config.toml
d_mlp = 640
activation = "relu"
norm = "layernorm"
norm_place = "pre"
init = "uniform"
init_std_down = 0.0535
lr = 0.00119
lr_head = 0.00582
decay_shape = "linear"
final_lr_fraction = 0.05
batch_tokens = [8192, 16384]
train_tokens = 109100000
MLP neurons of a small language model. Each row is named by its layer, matrix (up: input weights) and neuron, and shows model dimensions 0-159. Each number is 500 + 50 x the weight over its row's rms, rounded and kept within 0 to 999. Numbers have three digits each.
After each neuron's rows, "fires on" lists the tokens most often at its 100 highest values on Wikipedia text that the model never trained on; "fires after" lists the tokens most often just before its 100 highest values on Wikipedia text that the model never trained on.

L6.up411:507448566477428536436531539576464543541532605444517480533532504497573536447514492481558472524514488457486466542530530542561543520498526505533436560574506528505457459487562549398589489470585496441477507619566602651360571494567463511498527523490441455532491387490447504466559496464495476426449489456576489560434435405441487526532491501454504539469441486501484449462445496531505492493514437454450548444508565663583425487441521480458532472533504535546411505509548482495491525518411556
fires on: "er", "ers", "p", "ac", "ick", "or"
fires after: " P", " sup", " p", "ap", "p", "up"

L8.up587:513437506431411530507459413492501484551596421406471431483480530479493536522603542455525528502455461595448530466520586587469426398477545555560545492510467498485476455510477484503451547478535555575525473509547488438580470574432498419534474514512627585531472574486539563502585525505388441460537438447513474428547518451525420517498503398511540474566489474495525445420482457501521479495531566509438453533504397544387442504492512519505402515577441497441549513527488529505443557493550404
fires on: "orn", " sh", " fl", " l", " f"
fires after: " the", "b", " a", " b", "'s", " her"

L5.up624:501528444479459453369463506443572505505481479572482462478508505483416528506483496467546493508497452460548439550493514433499381619545542505554389595598539518377530448464517533540522432546496498577568477518554601545527540511484508527508547504445552421505410490499499508564499523525459411451518468584520587543460405511524526474422475474529484575535510408501515541507468512440606486557574520471538476502500487548549566496601518484407561512412534465503504485509572455603423557508512441
fires on: "ear", " 201", "ollow", "ult", " November"
fires after: " res", "In", " F", " app", " In", " in"

L6.up6:530570569468466504626544516554423524429459505463496478481421516542566480617460472533480480504481438530524414481526486512539484537539447475503477481405487502647499438483420577550544525474489592430417449551582490419472415488553508541519524480490533499503467505563547423509542538522463644458467492453475405416517566483445469490419562386535530477494573478448489486503517476537481625479496472589468563488401513468384524562492521472547529530539505484454456498491517532436513555464479466
fires on: "ol", "ar", "ict", "o"
fires after: " V", " v", "v", "i"

L6.up370:485538455486421565421351489566518531516614495561485489471517469467438523418454566465498490531466494528461454490488596501510450508564482544497585483654493437490605502480444573462551469569507457475557412505502619605452562593470529446462527525518521484496500503440457471480530474482487455505517488555438560545466515472412483441441515599494593442496533472473581509451473479504467493554559521535524484383528500625544430522422549421455533564538444493494443529449488484477493468472537498
fires on: "form", "ition", "port", "v", "ction", "tern"
fires after: " in", "rans", " In", "d", " T", " a"

L6.up441:476551500445463426540510584506548509497498576581429547482492496452435464440477472544482466435466417491542471540443537394558533465554531532551466522470518491493523483581505574505460519419430450499543490489464473659445536568526538362471570437633518466487481571549435488462511410455471455482492435521456533558474541461488515522455456518596527431605510506495553639510528466439552580542513492526430392568469469516437539499504503508466469550458527557434489538480536454534399502521506486
fires on: "ist", "ous", "ome", "old", "ouse", "rom"
fires after: " h", " H", "H", " F"

L7.up178:475475508415577498504488450500400515476519598568482595479560481522494437409535488496553529510438398444559468440423563506519461456516443538465477628512455549560501575432557450511440459462524463503593515527507503517503426511467499510497519553474540584535473385492495527454444512412471598518602492464609483556475496421613512435540492513460453481497542477526506495558457598473554422490540520557573514503481488429506479498425498522594482422459507451435450499598419430487453457502456499
fires on: "al", "or", "ary", "ic"
fires after: "o", " Ge", "ition", "ver", "aj", " second"

L8.up183:422474458509509442453534431542442545494472448446444628471427500547518564483505545398533531479626452558526500477440444564551482500547577456486520470430509592480452532501522450450484532478477506536477540457585539559454525465468454573531533519481480548538444432402574455563367512556494569473558524421505533551511512462517556444469525548565429553485478563451450473392516579392497461497541553523523485608592519416538472519522532551542468490494467476496497451468432483451502521568608540
fires on: "in", "c", "r", "em", "at", "re"
fires after: " st", "us", "is", "r", " att"

L4.up362:418507456516481561514483475423480547548502523544493444553418498482553512448501548442485514543518479500522434479510540505398524505473556552569525478461514454482523601511438438432493477593498533560396473469537407544468517475467488551538439459540497439498471549512526481582519496535560510555411480578509549530520523441531479438395496492561567462438494488483468419438420444468559515427535573516504635444590452485447480477423566555540403505509590638419520488558606480438442507504571524
fires on: "k", "le", "ft", "ver", "'"
fires after: " ro", "c", " le", "ri", "in", " a"

L5.up578:474430592518538507502552501473442588501468489546444453568531558428406438544533575545493519591404615495481492419528420552539500600510476489546446489545522434445546511493451510522393453537538534520487444490514503491437511492483415479489482469499612483615541541554486470539613378495460574503509450577486563496458466468575490504497510475485524483497514515503496442493607446494547444551441531502438527462413437559591573525515520432443517498545463507513471490482518600516473417387445508
fires on: "\n", " |"
fires after: "\n", " "

L6.up340:380409548418441553548563534534477543439511471511427466503481497536485436520539532455447436561513581469610465506479509547590428511537501491566490600508556489499564550535416497444419442489466563528502590523511425505494511427468493475489442579380493570473461521428574562519478569644503486509524425522578447481454556491491434582542543490513544457460550525478428489456542522576475444490480538487472508394482521530555528435472474544502521417497543500484398481449496501627511490524547501
fires on: "ed", "er", "el", "ing"
fires after: " M", "am", " m", "ist", "m"

L5.up373:499469531481601513464466537491550579606434584432538505484535514492489515427490497476515542552457505467503552552556526498508500548530680540474492444589573580484407505496489521394524532581470421538439606468491435546381558467523477532560372503548475522559483600499469617513455477420490491463510497509479526520472484462513456471538453467589494489516442444466509482448567519570489513528414430391492532468502446557545435498429513460530447517484582531503534510568494466564524435470495518
fires on: "ark", "un", "ick", "ock"
fires after: " P", " m", " f", " p", "l"

L5.up547:459546502509439412496459520495517497458578424510427495423488525490452522533526500487508519449409435471553454541467534424562517524563480492582485555509540528427515499565550632479428517357472517445573493470518540329504539614504487466529540464548513487544425520486435554565505454429439474515431522562432537508489461514450492517479467521353481526493541432513469490455582474532558496449414514588470470442433512551594526550511542407460474506477478488533480539515572465422451545498431476
fires on: "t", "ount", "ast", "19", "ep", "ear"
fires after: "S", "\n", " s", " M", " S", " m"

L8.up457:536468567420543449591426460518469490559409554513516486488449466422509558446544423477518425566438458548483541550464463454532433505497546521463502568478531513518379444510506583596509471524410508580505538556466544585433386395483494452537573503553510522530508507429523577468482425513472568483464437532530499580530511535529578508509487580471519494567502555476517553529599410516467527485496513555523549436491511468442618546440485549463442414473549531516524607490475515575400471515493437
fires on: "ist", "um", "im", "om", "av"
fires after: " h", " H", " J", "H"

L6.up301:442478508420488486501562364514487536495484551530446481538509550442496506479569496481532537594517535559518471411454523575514562404421525529535592440519466447497543499519486581548523407564441543493528446513531539434449430435467482516569552522494614549540554552490508467574563445460515480455535464421432481565439492435591493524399578438510512537464508544500509423499497472455485567464464410509389466432553468438487639528448510500525563470606475505466484553454527508524540473572439530
fires on: " |", "x", "f", "if", "n", " \""
fires after: " ", " E", " A", "A", "E"

L5.up421:520500474454479508516519515498469524450469411560525427501594478475477548581530562517525487474495501435480453480532449540452514639465479512466479529505539486539588545461398527549487574462474555426546478517488476386557378509608466446532478470415544419586515533585538381470550422461458564535428505456489463446614534444474465546445547491426529421539561547528489432480526513392408511553527561569447564466437548422503543504475468470497454487525540475539516572493543494463482485442440532
fires on: "t", " ", "d", "\n", "h"
fires after: "|", "\n", " U", "S", "ber", " On"

L8.up138:467507628568442555437537480531436561513474439500431465390526510493482522474545520505520381567528485481498452489457533477443508470550583476562524491490560446473589549486533452521438456572484481508486489521536554442453484430445460470513500546444529494452524490500446566560442527483500555503541513536583436516467437436567393472488532481491448405506528498514422531529518437470612565538486475477491413492569568482644455508511542444539448389577483514472434580555495463523574402481442610
fires on: "d", "od", "ed", "is", "es", "al"
fires after: " E", " m", " ", "p", " M", " pr"

L4.up245:512501568496477397508616471469519483546381458520458494547485598381528538514540544495495473577409444550501546473397494490530503524524516490602499503591443487482524512461511484577495460600445445565606475485467500525535473535493390482504518549434538592535513596475517544513471459454497523505511467499478510517569539420518494476462526454491512470539487490450474377482484558577460434592535502567470540465530453512571615572409446446552578517479491537474522558425563585511473569471531427
fires on: "==", "|", "\n", " and"
fires after: "\n", "a"

L5.up32:419535424532447559467519476425453531524515517549532449474449510462432591385500405522540522592408521561483474495578576526522497580553441509523504534513498505532526565489519613480460539509512529429504478466479560480585443501510503498500503492502539505467498550490528534521584496543525440535509498555562468484438487460490444579475598509577520454525467491489546500488473434470419485441566432534484564393487573654555495517454524487561541573573480503375493551544508492570473480452320499
fires on: "form", " form", " se", " be", "tern", " includ"
fires after: " in", " to", " In", ",", " of", " for"

L7.up9:472383530480607472505458439428415587539432448458459626542528554567563516537494510380502540549570495514522487456504503568541475463471507514552525511494554531525550517464582505456502474528458442515562426512494450525486556593563490449503422477413534446485522543417469522416551504460426517458542445441566478555429538509457514424487574471501449443523418525493503461384571551508403498533470541559535534546422496477537491531519496558519482428471498597497497428468450520646460501433520481
fires on: "r"
fires after: " Ch", " cont", " st", " ar", " M"

L6.up609:463486468479404493496376468659565508493452503476498478483492448451537494465517487539561519485442531504540432430535525490454572464468602565567444540530522510592574456419452535454466529543524491471577539508536470465529470494521488470489456565466588536513411504437505443514499477514416538427457472529532542563499513525560475561499631570570520470470525460515522586476418498489403517468517508468512643405573524469462385523452536591526440448531551464500489553522535541584461417510456502
fires on: "er", "r", "en", "al", "an", "ed"
fires after: " c", " C", " A", " M", " H", " T"

L6.up155:474457492433498498543469517519509544464443417521518437430475546484440553550491485486510493565476561475518504492448571556518587595481610492510518486530465412501590538456383503533541410578337492418519513445505508501561519413517519529551521499437497478521546498565565442495605422536469382529440500595414440522456444496449469506433478513572594463594435464476435541531489509515440525450494467524447516492483474521569504432519618541527564534536519526523488548592531494529470411508487472
fires on: "\n", " found", " of", "4", "us"
fires after: "\n", " was", "′", " M", " is"

L7.up165:515430489473504490498528545483481513467481527521499594490493563423524466564473391468497510505543433533553508512457480505484420509490544493524428533508403549460430552473526497423437453448424545418548473537578586498453517609433459467458494496622486470502428480521515479509439523429487435471522555446540597503480498583560503440583435404547380444575474489472557551457440454535444453536590464526522454537516514643500524475476592520475405593540557458572471531501528489536427547457503521
fires on: "ear", " |", "ow", " 201", "at"
fires after: " n", " app", "es", "y", " Y", "In"

L7.up109:503446488388475446497546447465462507450484462523452515538432464552461454439510427456542492438520490501512379529465528538376465514556454512487508514487524521470595525473440432551479543436547616625583400485464482471491537538540467520529491555472552486573469491402518545503567523483480450435432389454457489499485507486545505458490556492531544503564434599513439439427553551497536586442508477620563598386496477452454465489447472545543555588542502521545497529500488506581477502515408487
fires on: "r", "av", "b", "al", "ar"
fires after: " c", " h", " w", " b", " M", " ("

L7.up152:550472541489569395529462361504478500509533552528482511588516452486487520490643444479527522430472510527532504503502530547463480553499449482534532491512506420599470466541548444476435462519477459560471544445525636485528468476556508495500488502510575441533525488513490487509501536525486458488588526576567553551568525519467448382513456459434454493462461520458524340484491525594450409614473504469467509529517436451505452577510525561559471435399583485514480527537458574593493461426606455
fires on: "\n", "qu", "ce", "ated", "ra"
fires after: " =", " Fran", " loc", " re"

L5.up260:493548584451526428470461407470422545441567512522515452527488578473509572549465498468528410516466521497508467440413567612540471478448526499530429394538514414532450475519525510526485535456604554466511545498463591496560506495644444504501539466458521516520509520612499554481544450604461548484553425505397500486460507504452456516428531397503531510522577537502410511455629514543440469492440435538429530509490509546485531528403454389549508489581572512471481482429495533476480541462460478
fires on: " R", " D", " S", " C", " \"", " T"
fires after: " |", ",", "-", "|", " by"

L6.up123:508388410520609483472462573508571509449454486545485463562464477518470526521532508567500470441528584503554409515502581506396466506576504509469450560455509496463510568476457439503517484440525529459558509481470588470447544492478445460468547567504474524499516405448415576517444473574512563454550500473465593507447452552471519462494448497581577498453427528455501547500525596494410438538593489527505609502540529368577530483556440545627452517474548466533473430400507435518444463501461502
fires on: "en", "ing", "a", "4", "ople", "3"
fires after: " be", " ev", " bec", " are", " pe"

L6.up412:563429542417517550503514526468400551445494554553398511500466493531444576356530539558490520453584509457530466410521486518516513436451501478540556507405485402432532447359483427489526587434531506519446487545520492430531450557452527533537571471539537506544519543485536567604489593477504490500461520533479560498512542494408475468486529498513465571517427594487440475495510567481548448475553503404452506490531456531566529599429539573497404580472490408525512473420468506484530460557550534
fires on: "d", "g", "id", "ir", "i", "\n"
fires after: "-", " (", "/", " dec", " res"

L7.up553:490540444602494439545505414546586508602478457449486483545502467498418437503482512418552474447515514489498531515572486544463438549529509503536426492493559447475432495545491538566517535490434517516539515473626441557564579444502476431552537464565473494489475448577512507533573470589453502436490459530445410565539482520521469466449500573546533530530457370446513419384493503533441553610543529515448591536434574456439495416491544447485482479539545458511470547561444507493589472410417445
fires on: "pl", "t", "ict", " sc", "it", "ubl"
fires after: " P", "em", " p", " ex", " ar", " to"

L5.up389:561430500492486464553469551461478508414521543460415447411562437469556539519420485519549532541517466457529509567457494524569534480494528509482408453509517482501426525477423438395570398518535433551510421548555490440595445473405462477481550537571474484535456596522622463502533465566514475447579503484493522486556466416524483590575511494460560548563542527493546511510447460473565461424449507598568535599547578518542447490513531460547594496534542408426443485527502523487462517516552409
fires on: "\n", "|---|---|---|---", "|---", "anc", "|---|---"
fires after: " |", "\n", "|---|---|---|---", "|---|---"

L4.up297:479524572441510583589529426503495543453546473551513462439552443498515492468477479449485511502399439496505486409508562385464517436434553531521533436455589540515576466508466579405450454489436460451521501537610476519443563517563427569501530480490498521395530557479512618469497561472454544474460498491487521499498505471602419526458433481465507468439450497519478457468527534520548645525500541476484457406502458606424582480487492515557581564594536508459496561509583511579437474455457531
fires on: "u", "k", "it", "x", "ol", "he"
fires after: " E", " P", " M", " U", "E"

L5.up27:541440526435496463450538488551495523500484429537497387531528536443493512505522453519484441452498601434526436557427539551523469613481521488514554562609490458525633552491494520520435498442426529384511539509487559504539498430478467472501442433401593496555482514494475424516536474485528389485464453581436452482458433455471526514395564580529526500500512506476447565480572453511431549516520507550485555419434523540562504580566554483459477512569417541540541566436515528553495503513353505
fires on: "\n", " sup", "\"", " |"
fires after: "\n", " ", " was"

L8.up566:499453574445485431487513502548481537553547535467489419525482631574495535495557527537560510499544402530536535466524466506496413439559450565529516557529488502437510531497528615445497528415530548414433422433501533533389570496501468588467549519529438499556573504492508481535417512499480386479471476540589520555500508470535537444550401579451485508594489461428559546524425495582431582581442427429468422545447456539540461524482495464436435481502538435521509449455478520417436500455533500
fires on: "ou", "chool", "y", "ide", "he", "ub"
fires after: " S", " s", "s", "S", " Y"

L6.up586:473415486471469496526411499415437494473516512536503515534486504487411436529535540516542507527482582475515481452552538448491479585534467530512437425420564514473530527524448547557461555517445625509555406479564445368550494421540374501518510513436501497467518501485519467517529494513568577546564537417617527456540574489562441572480474567484594451497567516502537433532475451528491507517478451532476500447431533535554469447390576410545493511416462502407435525512589501449415457480572516
fires on: "o", "ost", "il", "an", "ine", "ore"
fires after: " M", " m", "iv", "in", " K", "on"

L6.up252:494428480412453477553572501436554502558548509560502571525411522549498514508579557516502436504442498507467481519537586503537453534515492528589525572520550487535436469569511545534486404604515447376528580468574438573498488377453495503506547482489539484551519480418499482483568504597444492521538470559551473533446498541467454487514535583546516570410447515497486578395570476533472551508536525610447531509473484465372545537494436448486446543470585470545479441543523411492436492526392500
fires on: "t", "it", "\n", " im"
fires after: " ar", " Ar", "ch", "I", " pro"

L8.up297:467514509522542516616484543533434513556472549379501510472477501461487417527514422524525524505556444532527470534516550493513531516544506450488572487410472483622470463427504573471478472533498477471389471577489426509529462589596597517486505430442520436529499396474575506481466539372530460471527487544555429570497546448529485492551527394475454503495533452518573468593541510455455599443475475515490493622490507561447499505503574431528533522497526501454411521495560511519520593417419395
fires on: "ol", "oc", "er", "on", "o"
fires after: " V", "g", " G", " v", "en", "G"

L5.up10:394512461543534480482488590437440507451451515555492502483449507496532555549483516501489434516538537393524461528528561595489559573429514488543577510601523454545401440518448375524526454561499483490387393489538490528465432517483547474501537572565454506511487486496548461522547490546605559461519474503562564484409457445525420567527444516494524485495473537452394514519548600459516505453470474541496543500509416650433592542492463504570512523533503409575514446598532473515487554518489457
fires on: "S", " be", "x"
fires after: "\n", "U", " I", "N", "."

L8.up275:450499499513514486493505617480538449475531482439462569547400480511479353485491515468509548563506460519521522496459464475499474514547439554501471621556530533591443517475505439424535431514539472558464595518563600526457504465430508457473499456460487504468487438501408525446371429441560524508558486487574489622456573452482490415534477426448581517481527415487495517504566474448486424497487504528640420569431473474518503451555465461464496468606507541426490454502555456483552552577485518
fires on: "art", "at", "ant", "ill", "s", "erm"
fires after: " st", "st", " St", " t", "ri", "at"

L8.up610:588430411530421470493402463603492501491500524480460561477561473578481521489466501510497563519530461452510506381469590496475471546516582523457543523575561404536544477557605515420543496478472576583538443473560545555439581575435475566577478525490470546543454554458467495553447480420488411485495413556442479575477487534428434483486502453522466396497473570510503571472457409551572505507443579483472520539510501498585387518495449435533470531587426493480466482521474563490487483546492547
fires on: "k", "ch", "v", "enn", "V", "c"
fires after: "at", "al", "as", " in", " T", " In"

L5.up304:539497480462434568581464412476499542464524441538453398557559454550604531567445607504549455510479352508490507496490497481441562498480553503579548503616515506511554464540398505521389449528477497497549541528543558500593494509509457503574423462531507558537444523496558475522478392479485568467472504434454553442536492504614438548464567506494486506439464516493474472522513404443538537463453488574481589381490487450451531508499554503495526394622470485464477576490497505487516507553421503
fires on: "t", "l", "p", "f", "b"
fires after: "A", " A", " At", " Ar"

L5.up110:500545569544567456433452414532480545488516511496452503498429564421509438635493536405490552552571552494461451485408496570535530604498475517493452336448429511529496512562502472499558544515540561489464598572510542509448480563514493546522550480505536497510550469567437468407518491547521465492523473446458496496441548506534469503433552434602508553496405538494430544509524435490538548496435486515578446432476457447480512487476565396529481413545516537564555513505386506576422471404526519
fires on: " S", " She", " A", " Al", " V", " M"
fires after: " |", ".", ":"

L7.up273:449503385518409473368516419503421559645498553550531531498551489414629455516484375435529518501512489493523513470579506505587431489490486490519551489577421485437526556471480477461414548422513549394580426455567438563534502591496578559546564508466519497434548463479554526543586501513499455537489466506515516475489522490464568454576461525521532510580518520438508558469515524429493494503574475580499515483470493540480423490483534537602486557468460499425459500544550473493475456469577456
fires on: ".", "orth", "-", " South", "ation", "outh"
fires after: " n", " a", " ", " N", " s", "on"

L6.up186:553516506527476471493531517424412501378487565592462454541511565420428568521491450518512468524529634457497566544383533546510482498475485484564460434549508525523432524495403458555528510522461535572566464534516551562541455400520432466496577539452536457483516538521461492502529455533567545441441497539454547502441564495507432555462466565577452559467513423475443447456568531517501561481477447442468541463468480591439545526477467501552574464602531454581503468483535545527423422412404409
fires on: " R", "″", " \"", "S", "N", " C"
fires after: ",", " (", "°", " |", "\n"

L7.up603:475455583510428574415499432415523511430479551522407467452578543502518459471475385471516535452512488498631490500516578501505544447517605500585427528541560486508433506464473507502515483493496448478495595583487547564483482449529564365563580439479474532485402535486495567552459392498483458500422513492534481382487469428467545445541494431512502440610477481501519502451446566381547543515487486494440438488493500480464616499527500565488438513574580469523446505439525496495448483497484522
fires on: "on", "os", "usic", "rom", ".", "ad"
fires after: " p", " P", " col", "M", "C", "p"

L4.up197:507555468458503506494451575461478500472558455470512520566519499452443526528379522606480511497541500436471403432535454405530511473521421546496455411420542425490500482516492539572468491495475501504480489464505552356515426538532450477557553483515519542472526553450530385492571526574570538552589461467509490514556498399457531540543584582559611502571587518474630526454487498460515517464477472536500442438458480497468561420469587420525537557513508486441435572485447505417404495491463469
fires on: "il"
fires after: "v", " m", "t", " Ph", "im", " M"

L8.up573:601510535503523586455440418504477505564493530544499487581504487469482509587515512453562545540502487462434561560483486612490411421500498432562552469486480510553487491517427456416471461511506522525501520500573468601487414411394539582506496590512500497493507449531582470511437474422430479457605436461481399554535545400559542417475581563481475539423463459482493520435524433518514536477506428465417526601587514462499498504386528433480524490518520509467507452483521588517558514419465447
fires on: "b", "v", " in", " ab", "im", "-"
fires after: " an", " pro", " o", "i", " and", " of"

L4.up311:508594491517517452518501412529550534477453577559438515578532542454497606621507456415487558473487470511442437512440500537443432520558554521519430406611494490424503546469485432488465455577508468480596506530524464545562494506472497480583537484560566496409528479501553506563529533500438525501462475503546544551433486454484542550537441576457584525523537385506442417466506529475588464498506500536426535502521545564513513523399599413500460476598467436501465486514591484547459511431486380
fires on: "S", " South", "orth", "outh"
fires after: " (", "\n", " N", " s"

L4.up421:492506502484503500457466567422501539406480489540454477532443532435466516440478511489485521496518513563573437442420558541493583490452546521550486539483457446408440526485488487553511546398524514540625451507481467395422383599536489505488540515481499474462597575576536562433507550564502550447426513555452600471461537496515446480433564472528507475608515432512477527514562556496577489417508453536493604413425457517565501550427495482519483453650521426499532457474494559478422466513513481
fires on: ",", "H", "W"
fires after: "\n", "3", "4", "1", "6", "8"

L5.up372:479558495448510588492478442483375470485604475360474485495443556458511450587521461456530510489531474445473535428423485495549513488523561517599468393477471436457483455517497584570404501452541591534466495556473424477524487448584519575559571469506514578513528524490573484453536535623537478465491468503525412547424618512489534479416544564537445471517454455496517574494524524517543583412476426518535561495532478533477465490473551480497458441545502477416483564448501562624530495460513521
fires on: " M", " A", " ro", "l", "u", " m"
fires after: " the", " |", "A", " a", "|"

L5.up385:430561547445553464530517563473470567426503459427405514471475513447495504609605500447492496564519533428527496373537571526456544508447525577482520495516401372511435539616525529529533418469446536445521444480485576454555483477547503481487521529512552481487424513521495489462557593640558510432488467467459591532445456449507413466458512486564532502576459490501501403437507518475487425520511547481470483516384478596564545539467533404442507464521515519503506555467453524532463546576480483
fires on: "|"
fires after: "\n"

L6.up536:533566522444476457531478462547486535490566512622556548491441374580547486503523493458497398442579525442440437498501483573525484550445587439510520601456493450513515567426571589486489471502510581489546437459586523527434489527502428540481465473516512469554508462593512515560448502479528495501532502481431499474438445536463414460571511588528459571524527596491408501493500532526451433603484486508380585472463544547445556507491403439486596529517412512515516511604492448496495474517476427
fires on: "p", "h", "b", "t", "k"
fires after: "us", "os", "um", "s", "res", "es"

L4.up155:479547463342413501491524557359502556466530587586435433531580548601454505528492567531497419504526446495501437463502500478460578594476487506488540621471551478486517482500436491517473507498360535591463466564466578354463471579485536495527507514457534462520482483477557437497518597451426526477494453419520502537494475474406477479446570520503610519501502507515570422517516468533544498510496555558507461531418460470521490541502504438459489493554461529516524601501481457491443520529459579
fires on: "\n", "t", "ing", ".", "cc", "m"
fires after: "\n", "A", "ollow", "S", " A"

L8.up568:490491489488526483599604459503474536477518459528502517497503463502564433543492474512406472461471370485532458487437592608496417636576442464568577463588523493590477527478522526499445511402516572476535500529556527507573520440454526450524500480494531441547532581407518515435470536528471501474458415498546459525566563557513477421426538477571515452457410616537466467460579419524411525479508495589500509412492586463499570465482498590427495451540519542517471474518547531520483469528523577
fires on: "r", "t", "ight", "l", "ed"
fires after: " Ch", " J", " M", "ir", " An", " N"

L4.up201:494377514465456394476500526440529513443508450500444412430519470536553571473561469491559550529529510519522496589563485586461548519534506482481546556489563482491425471494497429440604518548530406551547442540583517488573509530406520452484477501434482435478391465501464482486571442556516449496555486507517627437474531469399542514489448359529497521459480467473513590562493468469537367457535461504488577521536555501537491518499567568450504510541561461423508446497572471496459493502504366
fires on: " found", "|---|---|---|---", "duc", "|---"
fires after: "\n", "|---|---|---|---", " pro", " was", "|---|---", " the"

L4.up501:546474426460531575511587539537504506539444440477450339521485454495421554615488548555559534568599514430487488539513394563506519488572507501503511515516483497503395550506453398530539430604513507550540477517562489493575483532395476521561460632431564466492483427465512470518565520473488448472553526513548489491518540387521484535554514471458468515506385499498553472521420521415501452446506455497517513581485503426528472487556531607554558512475533474472527425533544472461414547555522462
fires on: "===", "==", " =="
fires after: " ", "areer", "ation", "ife", "ory", "s"

L5.up313:431493505458525396465401589390477540506490476501453405447475530500478590551500519466555551488491545473493382565421449436492525523453487485463438570585488368454471502459469483482550483525465533442511458493502461461491513526445466429472499471524554439508469596522498528609515483529492467475450513586546505508438477497541480484451556505479487487626539521505511465453517470480452407476559520579453477557413523467649511432572517515497552502586540589635551492547463520511474574484426522
fires on: "|---|---|---|---", " of", " At", "uring", " For"
fires after: "\n", ".", " D", ",", "%"